config.yaml
num_attention_heads: 6
num_key_value_heads: 2
hidden_act: "swiglu"
attn_scale: 0.177
tie_word_embeddings: true
lr_mult_qkv: 0.7
schedule: "cos"
doc_mask: false
train_tokens: 218600000
MLP neurons of a small language model. Each row is named by its layer, matrix (gate and up: input weights) and neuron, and shows model dimensions 96-159. Each number is 200 + 20 x the weight over its row's rms, rounded and kept within 0 to 999. A neuron's up and down rows have the sign that makes its largest values positive.
After each neuron's rows, "fires after" lists the tokens most often just before its 100 highest values on Wikipedia text that the model never trained on. A number after a token or word is its count.

L6.gate356,193,207,187,216,239,203,225,188,195,190,184,202,194,197,231,197,186,197,207,209,203,188,199,209,169,236,217,171,223,168,216,198,212,210,178,210,182,212,164,189,167,198,188,190,223,228,199,185,175,180,200,198,185,202,232,188,218,201,199,195,195,163,219,191
L6.up356,227,184,160,201,215,180,194,190,194,219,202,209,155,213,233,209,199,212,192,185,193,165,206,207,194,216,205,209,170,167,137,202,192,188,195,200,224,216,177,207,192,229,230,192,227,179,217,192,197,177,217,177,208,225,212,237,208,158,208,215,210,183,189,196
fires after: "od" 15, "u" 12, "id" 10, "qu" 10, "ut" 6, "an" 5

L6.gate353,188,205,215,226,201,189,210,221,195,219,204,192,232,203,182,213,187,168,200,197,232,182,183,180,185,216,197,175,181,205,176,221,154,177,195,175,202,214,183,166,172,189,219,195,201,227,186,196,193,220,211,213,209,235,219,226,196,145,204,197,183,184,208,226
L6.up353,252,207,168,195,207,196,169,191,183,223,176,208,202,210,213,205,199,191,190,170,165,150,158,232,211,210,190,195,209,193,205,244,198,212,198,198,224,223,164,182,200,196,216,179,202,179,179,181,210,190,195,180,198,176,234,191,214,187,180,253,190,223,209,203
fires after: " P" 21, " p" 17, "o" 13, "ra" 7

L5.gate73,209,218,210,190,189,192,218,231,168,223,208,226,170,175,214,201,221,216,198,172,203,188,224,165,188,190,153,221,200,172,204,201,205,199,225,201,180,185,210,219,186,168,203,185,158,184,203,166,203,180,175,194,215,217,199,213,179,222,197,177,212,203,187,216
L5.up73,198,180,200,197,233,217,217,211,175,168,240,171,190,190,198,170,212,188,226,221,205,179,195,188,193,182,178,177,203,216,197,220,193,178,157,216,208,214,235,201,216,176,211,224,196,228,165,232,221,204,238,191,204,233,209,162,195,190,198,195,225,191,208,178
fires after: " d" 18, " The" 12, " A" 12, " D" 11, "The" 7

L8.gate64,158,228,185,204,198,192,171,207,162,186,200,200,180,181,197,232,220,223,208,260,229,222,232,216,196,194,229,197,214,234,210,223,198,197,162,229,172,150,197,177,195,174,204,189,232,214,215,207,233,197,213,208,190,186,169,188,212,220,191,220,205,205,194,189
L8.up64,167,244,225,222,201,234,193,188,182,170,184,198,187,164,188,180,227,191,221,181,207,199,210,208,203,220,170,226,172,200,192,194,201,226,178,196,208,210,190,197,221,202,201,177,235,229,204,189,224,184,196,187,183,200,190,199,186,193,252,220,215,207,223,198
fires after: " H" 18, "," 16, " h" 12, " " 10, " th" 7, "ed" 5

L9.gate302,221,207,231,164,205,191,184,183,208,183,243,227,203,197,165,189,209,180,191,183,221,255,163,208,215,196,218,225,197,173,189,210,179,180,203,236,203,194,210,213,210,215,180,232,197,209,193,192,195,194,164,186,184,211,176,174,189,186,202,230,190,203,194,203
L9.up302,233,228,181,201,163,199,233,184,198,183,197,203,181,235,204,186,209,213,160,191,174,226,191,206,212,202,211,200,215,190,204,175,209,222,215,194,176,192,212,208,210,236,254,219,212,204,202,193,193,198,181,202,144,166,219,197,192,211,184,230,191,211,173,194
fires after: " |\n" 16, "\n" 12, "%" 6, "n" 6, " |\n\n" 5, " L" 5

L5.gate105,193,200,197,188,175,177,188,185,200,220,177,201,193,185,197,255,197,181,206,184,194,229,234,198,207,188,181,203,192,170,230,184,187,202,190,221,185,197,198,198,234,193,169,220,200,194,227,226,168,183,186,172,197,221,177,226,185,216,217,182,196,193,169,171
L5.up105,194,205,209,194,192,190,180,195,201,183,185,187,200,233,199,177,228,176,192,192,208,192,189,221,208,214,207,184,231,167,227,188,224,190,192,211,212,216,172,185,234,185,211,219,211,200,214,248,213,194,190,196,171,191,207,201,217,174,217,209,184,182,206,175
fires after: " S" 15, " s" 10, " b" 10, "p" 10, "it" 8, "g" 4

L5.gate214,166,216,224,218,206,202,247,213,191,192,201,205,214,225,226,219,183,205,204,172,230,187,184,235,207,198,222,209,205,180,212,175,201,198,183,186,179,205,170,176,191,214,180,195,206,233,221,211,238,176,192,188,180,203,199,210,210,204,197,212,203,246,183,207
L5.up214,194,206,200,161,227,194,205,207,214,200,221,198,202,169,185,202,191,203,214,211,206,177,201,213,198,198,191,204,203,212,192,166,212,218,204,214,224,222,213,190,199,184,219,159,209,194,182,190,210,132,202,169,225,236,214,211,182,188,201,189,177,242,255,216
fires after: " bu" 18, "re" 16, "a" 9, " do" 9, " se" 6, " w" 6

L5.gate472,228,206,198,166,195,228,214,187,212,199,176,180,238,202,224,198,184,227,206,208,244,230,190,207,173,182,222,194,227,222,203,196,214,203,248,199,225,230,214,217,202,180,266,210,238,209,198,211,219,211,219,199,214,215,223,232,200,223,203,179,191,197,222,219
L5.up472,175,204,224,183,173,189,229,201,201,194,246,203,193,196,226,198,190,203,195,171,172,191,213,151,192,218,159,193,204,244,219,219,178,181,183,242,194,198,220,197,198,195,193,191,180,180,232,201,208,167,188,202,247,250,218,197,242,187,218,176,199,231,192,190
fires after: " d" 20, " A" 17, " E" 8, " a" 7, "m" 4

L2.gate119,217,247,223,208,197,200,214,225,196,193,210,190,192,175,193,203,203,226,194,167,197,206,205,190,194,188,136,205,189,202,191,186,188,211,206,211,199,208,179,201,199,181,194,184,187,198,180,214,195,191,186,166,190,173,200,192,209,193,193,213,157,229,215,172
L2.up119,203,243,186,206,195,172,195,211,189,189,222,172,169,195,189,224,210,207,164,172,185,196,226,217,195,216,196,219,225,181,179,185,194,202,199,216,200,219,188,189,191,179,194,239,208,194,181,212,210,183,196,212,205,174,190,206,197,214,233,197,235,217,197,210
fires after: "-" 27, "/" 23, " (" 20, " \"" 11, "e" 5

L7.gate381,157,210,224,194,195,196,198,206,209,207,186,185,194,183,172,189,202,200,147,201,240,212,224,210,228,183,167,157,197,195,170,225,183,209,173,204,216,223,232,201,197,183,172,187,221,182,198,199,225,191,220,215,210,192,206,231,209,174,179,196,214,165,203,218
L7.up381,206,214,177,193,197,194,200,238,194,193,180,213,206,198,184,217,222,180,164,168,242,215,175,180,229,206,185,183,193,173,172,234,202,231,192,213,217,207,190,208,226,164,225,175,206,155,189,218,212,171,193,202,200,175,221,215,198,188,195,203,198,203,224,207
fires after: " f" 19, "o" 13, "ra" 12, "f" 9, "ot" 5

L7.gate115,233,211,168,212,190,201,202,240,207,203,201,204,184,187,193,190,211,184,168,179,184,182,232,179,179,169,233,209,216,214,190,139,191,192,198,200,196,200,206,194,194,179,190,205,167,215,223,237,162,216,195,194,224,182,205,204,179,179,214,226,210,208,167,217
L7.up115,192,236,213,223,224,222,189,199,203,227,186,165,204,220,179,201,205,242,205,164,245,184,201,204,197,192,167,222,198,210,194,226,196,187,225,170,195,182,176,207,213,191,188,214,227,217,222,214,208,235,179,199,208,184,220,202,208,215,183,214,224,223,205,217
fires after: "l" 19, "est" 13, "ed" 9, "ourn" 7, "pe" 6

L6.gate72,177,177,173,174,217,200,198,217,198,258,217,184,183,203,225,202,214,188,200,162,212,180,215,209,191,176,222,187,193,185,251,209,215,230,204,184,204,193,189,211,187,201,202,205,206,194,169,189,197,201,170,222,191,196,163,210,210,234,208,163,177,201,204,202
L6.up72,171,178,188,160,224,175,196,198,172,216,196,211,178,208,177,188,199,250,177,200,183,186,199,231,185,184,167,222,193,186,208,204,193,201,184,183,184,220,191,223,187,208,234,191,191,238,186,214,228,185,187,220,183,222,203,224,179,193,179,209,192,197,226,226
fires after: " K" 23, " M" 12, " G" 11, " P" 9, " S" 7

L8.gate418,186,200,233,213,197,194,214,182,209,203,201,214,189,200,204,181,234,204,206,200,194,195,166,193,153,215,167,210,162,212,212,206,157,196,169,202,149,238,213,228,220,206,212,198,201,201,212,206,176,163,179,206,212,198,237,163,180,168,196,190,187,227,209,185
L8.up418,193,231,226,180,203,200,226,170,212,207,169,211,190,199,231,170,250,232,182,195,221,233,191,193,187,201,181,207,194,228,212,184,168,230,189,225,221,240,223,243,209,199,161,208,188,199,223,234,213,202,192,184,206,197,218,183,190,202,210,225,199,222,180,208
fires after: " the" 12, " D" 11, " t" 11, " M" 9, "." 8, "it" 5

L2.gate86,225,207,234,210,186,227,191,204,202,179,199,204,174,203,181,229,193,185,210,181,193,187,197,193,199,221,162,213,210,185,195,168,154,184,234,168,213,191,192,225,204,195,232,182,219,199,194,209,188,176,186,232,217,186,194,199,231,223,193,203,198,222,213,207
L2.up86,181,187,177,171,151,168,209,219,201,183,239,198,231,187,151,229,215,191,204,184,218,221,214,192,213,192,188,233,224,176,185,210,203,200,238,175,174,219,223,201,216,195,155,175,223,213,170,180,176,214,200,205,187,149,185,223,170,216,201,209,191,199,213,211
fires after: " (" 39, "-" 24, " \"" 21

L5.gate252,167,223,185,145,198,177,189,176,231,224,199,190,236,220,176,212,189,247,171,165,182,157,200,177,188,202,201,205,225,184,216,170,176,202,183,167,247,193,193,186,226,187,206,198,232,234,204,223,184,184,153,220,199,159,201,213,182,197,206,200,219,198,199,212
L5.up252,151,186,195,201,209,210,236,184,170,214,222,226,201,174,183,203,161,241,177,208,202,209,233,204,188,175,185,189,197,213,211,222,191,232,210,180,222,222,208,238,210,199,183,203,184,212,219,212,205,170,183,232,204,184,183,175,192,199,192,208,207,212,192,188
fires after: " m" 27, " M" 9, " G" 5, " elect" 5, "M" 4

L6.gate227,178,154,206,177,173,195,191,170,198,229,226,204,180,211,167,222,192,207,188,204,205,199,160,196,201,173,207,214,196,207,216,221,201,203,220,164,186,185,236,226,167,221,203,202,234,190,184,168,208,214,212,198,185,209,181,221,167,206,193,205,194,213,211,185
L6.up227,172,213,180,205,172,185,183,191,180,185,207,207,198,182,203,241,206,210,218,204,165,217,206,206,193,175,195,203,190,223,192,206,208,200,191,221,165,229,212,211,195,222,217,193,209,212,217,225,199,161,181,212,182,219,212,195,182,216,193,203,156,222,197,171
fires after: " dis" 23, " s" 17, " pr" 12, " pre" 10, "ult" 5, " ex" 5

L5.gate61,197,202,214,214,206,192,186,211,227,247,235,199,173,229,228,195,212,228,176,195,200,251,241,206,201,210,227,189,221,194,208,204,203,192,191,157,210,194,166,238,232,205,187,199,191,187,201,227,202,203,217,179,172,203,165,209,225,202,187,194,230,203,216,190
L5.up61,210,253,225,186,174,217,193,196,194,189,184,203,206,211,243,200,187,216,181,166,233,200,211,223,164,232,177,172,219,221,181,175,212,209,202,251,227,215,201,141,193,192,176,197,196,162,204,199,203,198,202,185,222,214,199,245,203,165,210,186,220,193,188,201
fires after: "\n" 22, ")\n" 19, ")" 6, "T" 5, "ode" 5, "}" 5

L10.gate352,187,223,224,197,177,226,181,215,190,144,208,213,191,198,202,188,205,184,195,241,201,212,203,150,189,206,206,199,181,181,201,244,190,177,176,196,208,205,155,190,238,204,197,219,213,194,198,225,169,227,207,217,239,229,214,227,184,204,200,183,200,179,199,191
L10.up352,228,181,212,155,210,175,211,186,226,168,191,220,237,224,184,191,182,241,169,191,239,234,171,170,203,189,183,184,208,198,235,205,200,199,170,197,184,171,209,214,216,187,162,178,186,211,210,200,167,227,231,192,251,218,224,191,187,205,207,197,221,220,228,203
fires after: " n" 25, " (" 9, "n" 8, " al" 6, "el" 5

L2.gate410,213,213,227,224,181,203,199,199,194,177,169,209,162,164,194,161,179,189,169,189,190,192,218,245,193,200,180,192,220,195,230,186,189,206,205,184,193,202,141,192,202,169,237,190,226,227,220,198,203,199,170,198,221,221,178,188,168,193,202,211,235,220,178,188
L2.up410,183,184,193,194,201,171,206,158,196,217,177,201,193,216,190,218,171,221,213,207,207,181,202,223,192,210,165,175,243,220,183,229,200,201,196,174,172,213,199,199,223,223,190,186,238,209,166,217,146,185,206,196,199,200,198,178,200,181,251,221,188,190,201,197
fires after: " (" 18, " \"" 16, "==" 11, ".\n\n" 7, "\n\n" 7, " =\n\n" 4

L2.gate390,234,202,216,188,191,183,211,197,164,203,172,219,183,160,215,180,187,215,187,170,185,185,188,235,202,185,195,205,204,163,203,223,164,184,223,188,231,198,161,197,209,215,231,226,227,202,233,231,206,218,156,219,180,168,224,189,226,179,222,186,206,195,192,204
L2.up390,163,177,178,186,215,210,236,214,214,218,210,212,218,170,170,227,211,196,172,202,225,227,203,184,185,227,180,182,247,212,195,188,205,214,213,189,182,171,179,191,180,198,216,198,226,178,154,215,190,220,199,213,200,198,192,203,176,211,179,207,207,196,176,201
fires after: " (" 26, "al" 12, "," 11, "(" 6

L2.gate117,205,214,219,194,156,196,158,192,175,139,190,221,162,184,200,212,189,188,221,218,225,203,226,207,189,194,166,218,177,205,238,188,186,219,215,181,199,191,220,218,219,187,193,193,228,192,193,193,189,163,175,198,222,211,202,180,200,208,180,249,214,211,202,238
L2.up117,217,207,220,162,152,196,164,195,171,182,199,204,143,180,202,216,193,218,221,179,184,221,212,200,194,213,164,231,178,201,198,203,179,235,220,203,197,210,206,229,213,191,188,214,199,212,179,209,189,191,212,186,231,197,198,195,217,173,185,234,207,215,176,209
fires after: "-" 38, " \"" 18, " (" 13, "." 6, "|" 6, " =\n\n" 4

L5.gate129,199,254,179,173,176,190,211,185,210,214,197,194,209,194,215,203,238,195,182,181,207,197,180,217,196,212,192,215,163,211,177,195,160,172,188,228,175,179,228,198,181,205,192,202,229,166,208,210,171,208,195,217,191,180,185,192,194,201,203,223,200,246,195,218
L5.up129,218,212,195,187,182,200,232,189,167,200,244,193,218,195,210,196,176,226,183,200,164,197,204,208,192,176,228,209,181,230,143,199,195,197,178,187,176,179,197,190,228,181,197,238,211,203,222,202,191,225,198,184,210,153,204,201,189,172,217,182,192,231,222,214
fires after: "===\n\n" 15, "ate" 11, "\n" 11, "==\n\n" 9, "\n\n" 8, " |\n\n" 6

L2.gate269,178,183,160,205,208,214,212,212,208,235,188,223,200,224,200,221,204,184,221,229,217,213,223,162,251,202,198,212,199,193,220,214,189,233,232,187,205,263,192,186,177,211,201,197,217,235,182,199,193,217,198,254,212,193,218,167,198,204,206,176,204,205,207,211
L2.up269,217,218,208,222,196,191,170,205,221,166,215,194,229,219,201,202,185,165,214,202,167,207,216,193,213,191,173,178,210,190,194,174,220,187,211,229,228,230,205,207,175,161,174,206,214,185,202,198,208,209,233,181,230,188,154,203,229,220,205,199,214,184,199,187
fires after: " f" 14, " N" 12, " n" 9, " D" 9, " w" 7

L5.gate309,163,207,165,196,191,217,156,184,187,200,198,192,186,201,215,220,187,205,221,194,215,216,216,213,189,202,195,221,198,226,218,161,217,200,210,174,200,218,199,189,196,222,193,221,218,179,208,238,184,204,166,192,213,193,191,169,195,184,209,232,174,169,187,204
L5.up309,165,213,216,202,197,216,198,187,204,196,232,199,217,213,197,225,216,191,212,186,176,220,192,211,184,237,184,192,228,194,216,197,207,182,218,225,194,232,169,198,215,211,236,206,204,176,203,197,220,205,205,206,190,203,216,198,246,180,215,191,163,217,227,195
fires after: " s" 22, " S" 11, " C" 8, "c" 6, "s" 6

L6.gate441,230,201,223,193,192,186,194,220,174,192,203,216,215,172,181,179,212,196,193,194,186,234,226,193,242,184,229,187,197,228,199,223,252,196,215,177,222,206,227,211,185,204,215,191,203,226,189,206,190,191,155,202,225,176,196,213,160,202,198,194,195,201,195,156
L6.up441,200,228,196,189,180,205,174,192,216,203,195,217,195,195,180,194,173,219,233,228,201,207,207,201,207,160,203,211,202,199,218,221,220,212,239,190,187,187,206,217,181,186,202,224,195,204,186,220,239,130,202,214,189,198,209,205,163,217,227,185,172,173,190,166
fires after: " st" 21, " St" 15, " Pre" 7, "s" 6, " co" 6

L7.gate475,219,187,208,243,193,247,207,225,198,253,184,202,220,201,181,170,178,156,220,215,189,195,217,205,192,185,195,214,212,204,169,202,203,194,208,167,246,198,234,199,207,166,219,199,211,207,203,205,176,213,183,233,181,180,209,218,222,218,178,211,231,212,182,202
L7.up475,232,230,229,198,198,229,187,211,203,188,212,225,217,234,170,201,209,184,180,158,201,218,208,196,163,178,214,179,181,235,216,202,215,207,207,212,178,183,161,200,221,221,182,184,231,222,179,214,223,207,202,173,214,181,183,170,175,215,188,215,192,204,228,216
fires after: "est" 20, "l" 19, "irst" 5, "ear" 5, "8" 5, "ond" 4

L2.gate131,203,174,221,204,160,201,190,205,212,185,216,213,207,207,175,209,205,215,206,147,213,216,185,185,221,163,205,207,205,161,217,234,175,187,265,191,185,219,207,242,228,188,196,216,209,208,242,227,189,159,194,197,207,191,224,205,196,199,214,201,190,207,196,229
L2.up131,218,201,226,205,180,175,178,229,195,189,217,222,178,229,189,200,226,180,210,172,219,234,195,187,216,199,211,210,177,189,172,229,182,215,228,186,202,211,205,230,209,197,179,178,214,202,233,240,206,192,178,207,196,163,205,206,233,181,204,193,193,193,177,210
fires after: " " 37, " (" 22, "-" 12, "\n" 11

L7.gate70,178,189,180,179,176,217,189,188,209,235,186,204,205,214,219,224,141,202,184,208,214,158,201,159,187,211,209,165,202,191,205,190,181,211,219,220,208,190,184,212,159,211,204,189,196,192,229,214,180,187,189,222,182,190,217,173,186,202,198,214,211,207,186,189
L7.up70,204,157,189,219,198,195,211,203,222,194,190,226,169,223,186,183,217,215,204,187,208,163,232,223,217,194,220,183,214,148,173,187,181,176,189,179,184,188,194,205,222,173,201,187,193,188,179,193,183,137,228,205,200,176,217,159,204,195,185,206,179,208,221,238
fires after: " " 41, "ot" 11, "ov" 9, "an" 5, "u" 5, "anc" 5

L5.gate329,194,175,211,214,173,199,196,179,190,176,195,216,193,200,159,160,219,174,197,170,178,189,195,210,219,196,232,181,191,253,206,222,191,188,192,183,205,206,180,198,176,235,226,194,237,162,208,196,201,214,192,230,209,187,190,196,206,202,180,209,200,216,209,221
L5.up329,174,235,204,215,180,217,188,172,228,211,191,203,197,211,199,213,174,168,175,214,186,216,212,214,238,220,207,202,192,215,201,193,188,204,176,213,215,238,170,207,213,186,212,211,209,208,195,185,193,186,218,220,194,155,190,204,166,219,218,199,185,207,177,148
fires after: " st" 17, " r" 12, " St" 12, " R" 8, " s" 7

L5.gate236,201,203,223,201,197,201,192,229,200,156,185,209,198,193,168,211,205,227,244,202,217,192,193,222,185,192,204,210,193,191,211,186,214,180,203,189,163,216,170,226,195,178,195,202,231,209,176,246,195,230,171,218,213,201,204,174,197,236,178,217,167,201,176,224
L5.up236,230,232,179,234,234,217,206,188,207,222,238,221,224,211,174,213,211,194,180,172,184,204,218,172,245,172,200,155,221,216,194,188,187,204,161,188,189,182,175,210,161,193,221,186,215,201,235,193,175,208,168,195,185,157,208,200,201,186,225,202,237,194,221,207
fires after: " V" 17, " S" 14, " t" 13, " v" 9, " T" 7

L5.gate226,181,242,173,199,183,181,189,211,203,207,178,209,205,212,182,170,218,141,195,191,201,241,197,214,209,238,235,182,193,234,217,211,198,173,186,206,240,198,162,215,217,181,205,229,205,179,227,222,187,203,175,223,179,186,214,165,195,192,192,209,239,189,194,209
L5.up226,176,235,215,193,187,204,174,202,203,187,238,203,221,231,207,191,177,219,152,192,219,219,181,205,233,180,180,164,225,213,203,220,190,204,202,214,198,231,190,187,206,206,196,198,186,190,187,201,210,182,164,183,208,224,174,189,206,199,205,218,201,171,199,188
fires after: "\n" 41, ")\n" 27, " sh" 11

L8.gate391,196,191,241,172,157,198,208,193,191,179,225,172,253,192,228,214,211,217,211,210,205,213,226,154,205,191,226,197,187,199,197,224,194,219,227,213,179,197,198,196,232,163,185,227,204,218,185,184,218,222,181,186,203,190,154,207,162,251,215,168,192,199,194,160
L8.up391,206,210,196,210,208,182,196,199,198,180,202,178,187,225,190,221,195,185,205,223,220,205,201,228,205,232,239,230,209,203,205,233,166,185,237,257,204,198,179,196,225,212,194,171,198,210,189,182,205,221,184,168,223,197,172,169,180,193,175,204,219,185,204,208
fires after: " known" 16, " c" 12, "a" 9, " l" 7, " to" 6, " p" 5

L8.gate158,213,215,187,205,232,233,207,187,186,213,224,201,188,185,215,187,200,209,196,201,171,201,203,186,193,224,189,228,196,207,208,225,191,191,195,195,159,217,211,224,227,221,213,181,214,176,186,225,183,229,197,176,206,178,214,211,190,225,217,177,232,216,199,208
L8.up158,199,179,188,204,235,213,199,179,203,189,172,180,220,258,189,195,213,211,226,221,167,216,189,194,191,213,201,230,175,214,203,210,206,213,198,215,200,222,234,204,204,197,209,218,220,176,190,196,205,176,230,182,202,243,207,179,249,186,199,176,205,180,218,219
fires after: "am" 29, "v" 13, "om" 5, "z" 5

L6.gate251,194,198,185,217,201,186,206,200,212,160,167,160,207,181,190,197,166,173,188,191,171,223,207,172,230,237,188,182,221,209,215,173,202,227,200,192,202,189,153,210,196,179,181,195,182,161,255,209,161,193,201,208,189,198,203,184,192,217,226,202,193,189,191,234
L6.up251,200,164,200,191,212,231,184,170,189,154,217,189,235,218,172,199,189,206,180,190,190,207,224,209,191,231,193,209,196,248,217,233,193,208,228,199,203,242,177,209,207,148,222,199,187,210,198,203,217,183,236,213,185,174,217,190,223,193,199,200,231,203,213,188
fires after: " W" 22, " w" 22, " s" 13, " S" 10

L7.gate244,207,176,196,225,176,196,212,201,199,188,164,167,206,203,195,164,205,185,195,228,243,193,195,179,204,181,207,234,191,204,192,190,180,188,210,185,202,201,214,195,226,169,198,226,246,213,212,189,208,196,173,203,223,223,210,193,236,211,156,198,233,196,205,194
L7.up244,209,226,221,162,173,231,192,198,207,203,193,177,233,209,207,213,191,198,191,170,224,161,164,205,175,178,184,201,179,241,188,188,216,205,187,202,184,200,203,175,176,153,218,170,152,205,239,195,182,155,209,197,218,202,188,199,191,238,197,208,163,209,174,198
fires after: " A" 12, "A" 9, " a" 9, " an" 8, "0" 7, "3" 6

L8.gate414,192,219,206,143,233,171,204,189,191,221,216,185,193,206,178,222,215,193,221,197,206,193,179,187,210,207,214,185,193,213,225,189,222,196,180,159,210,225,224,205,163,222,188,180,209,189,243,198,194,173,202,192,223,208,178,166,201,215,194,207,223,216,209,192
L8.up414,188,196,196,174,178,206,168,183,183,184,199,196,198,211,185,184,199,158,210,198,164,192,142,188,167,191,209,225,193,195,223,193,203,198,209,186,201,192,186,174,212,217,199,187,211,212,189,153,170,185,198,204,217,202,202,205,173,225,184,230,175,223,194,188
fires after: " s" 17, " ex" 13, " pre" 10, "ir" 9, "fer" 6

L6.gate246,205,208,222,175,216,203,181,172,189,180,155,219,186,181,255,182,193,243,175,186,199,206,217,201,161,204,188,159,199,183,192,219,212,202,171,205,181,221,227,178,167,208,205,180,178,181,193,166,218,228,189,202,202,211,229,225,199,191,221,211,202,186,185,207
L6.up246,182,194,206,200,219,179,215,211,201,185,208,176,175,184,150,199,227,204,227,189,182,222,209,173,228,160,210,181,258,223,180,210,194,185,189,189,205,222,167,187,191,196,224,212,198,198,213,210,222,222,221,221,183,185,199,169,171,202,210,231,181,244,186,189
fires after: " T" 21, " d" 16, " D" 11, " P" 6, "st" 6, "est" 6

L12.gate370,226,218,195,238,180,206,191,215,195,215,189,202,170,201,194,187,223,196,207,204,186,199,214,225,218,195,186,195,213,196,197,182,217,243,184,198,171,188,149,219,194,208,186,177,194,146,194,194,238,240,186,203,206,227,235,180,178,206,228,180,202,203,224,197
L12.up370,239,196,211,187,203,195,193,188,204,206,161,192,222,215,201,229,224,186,191,207,201,207,158,178,200,218,195,246,187,191,221,186,185,213,217,211,250,231,226,194,224,181,239,185,225,200,190,206,192,206,177,175,204,191,187,179,180,224,205,191,227,212,185,199
fires after: " S" 14, " K" 14, " Ch" 7, " s" 7, "op" 5, "p" 5

L5.gate301,233,191,189,202,212,165,189,201,198,184,189,197,215,195,208,175,222,195,216,185,231,184,231,218,185,207,203,151,219,194,170,246,203,201,225,196,209,169,185,206,238,194,221,176,193,191,202,175,236,184,186,185,224,193,188,211,161,222,202,158,221,201,182,202
L5.up301,178,182,200,221,195,172,176,212,226,171,185,192,173,240,223,202,195,215,191,218,223,195,241,221,183,193,211,208,205,190,189,199,176,189,207,186,207,182,196,172,185,226,195,215,231,188,174,167,251,187,185,191,203,191,166,179,222,236,214,199,193,187,174,170
fires after: " l" 13, "ro" 12, "um" 10, "ang" 10, "a" 7

L5.gate90,176,259,164,236,170,219,214,198,215,213,194,212,198,217,191,190,211,190,215,195,224,177,198,212,225,225,177,212,158,202,200,232,206,216,207,178,228,228,186,179,204,211,205,219,220,218,192,212,173,189,183,219,227,185,210,207,196,201,213,200,226,167,200,218
L5.up90,191,180,152,155,214,198,180,183,217,204,198,177,218,192,207,180,168,179,168,164,199,176,206,191,197,158,198,192,216,192,200,194,214,208,227,226,205,207,220,187,182,214,223,200,216,186,228,220,146,231,175,209,220,176,179,218,156,195,202,173,200,203,192,169
fires after: "m" 32, "un" 16, "qu" 10, "it" 9, "ex" 5

L6.gate276,209,204,198,194,225,201,183,232,212,178,214,215,199,205,205,222,196,203,197,185,209,209,169,213,182,187,216,159,210,213,210,182,199,210,195,183,173,220,171,225,189,243,229,228,217,208,202,225,209,195,194,167,209,170,183,212,204,185,214,192,166,204,217,189
L6.up276,203,185,211,195,214,176,212,199,208,164,235,166,190,182,199,227,181,167,206,223,224,213,228,194,178,169,192,181,194,192,193,185,201,207,194,216,215,238,224,157,194,222,200,200,225,157,187,156,209,192,192,186,187,199,198,211,213,209,204,209,231,162,222,205
fires after: " Part" 19, "em" 11, " loc" 8, " Count" 7, " spec" 6

L7.gate0,212,205,206,224,251,170,189,199,173,162,178,207,168,232,220,198,234,200,176,200,241,187,206,206,133,197,208,128,224,199,179,196,197,208,201,193,179,187,181,185,210,219,192,224,235,215,223,250,226,205,181,176,214,219,214,186,222,195,206,202,224,220,194,201
L7.up0,229,191,238,192,198,209,173,210,203,190,151,242,184,185,190,199,231,192,197,221,204,185,216,202,172,211,238,166,223,249,212,211,198,226,216,204,170,197,215,225,238,213,213,205,207,194,206,217,173,211,174,204,165,233,207,189,173,211,191,253,191,249,179,183
fires after: "." 98

L6.gate317,181,217,166,223,204,169,186,208,243,182,194,170,204,219,212,179,197,174,222,204,211,191,198,229,233,205,171,188,202,154,191,200,208,206,243,183,195,196,186,193,209,224,202,195,210,213,200,208,184,235,195,209,205,185,197,203,186,217,162,211,209,163,240,191
L6.up317,209,226,214,166,212,240,180,224,198,188,205,195,206,199,227,201,218,206,193,164,170,184,174,243,195,205,216,148,187,207,191,188,198,203,241,211,226,230,210,181,228,215,208,203,198,219,220,218,183,187,209,194,212,199,190,196,187,234,197,189,180,160,216,176
fires after: "m" 31, " des" 21, "id" 8, "all" 5, "ac" 5, "it" 5

L8.gate412,193,194,188,220,193,196,209,191,170,196,221,210,184,203,202,190,246,213,236,187,202,193,234,215,163,194,167,185,178,194,197,205,226,203,207,192,179,238,191,207,212,253,173,192,232,206,230,172,191,181,176,198,169,271,192,171,187,220,212,178,201,185,213,205
L8.up412,195,210,241,177,207,198,262,222,207,187,197,190,201,240,212,191,200,185,215,192,191,208,169,217,243,223,204,202,201,225,184,212,202,213,171,207,184,193,231,182,222,182,209,211,211,181,203,194,167,203,189,189,190,194,241,185,161,222,200,186,211,188,186,180
fires after: " D" 31, " d" 14, "and" 9, " J" 6, "op" 6, " s" 6

L6.gate106,193,212,222,239,183,206,196,219,176,190,213,214,219,198,183,203,185,185,179,183,204,196,205,195,204,179,185,184,209,206,228,196,199,211,178,166,179,203,206,161,209,217,198,189,197,230,214,188,228,227,153,218,201,218,192,211,202,232,205,178,170,181,185,189
L6.up106,200,221,222,208,176,200,217,220,223,178,180,219,188,209,174,223,205,170,197,181,219,216,218,182,186,179,179,201,155,209,195,180,212,178,172,208,191,177,172,186,171,194,203,195,207,209,220,204,199,201,214,201,244,197,231,227,193,208,193,169,187,200,213,217
fires after: " al" 23, " wh" 14, " The" 10, "The" 7, "el" 7, "if" 6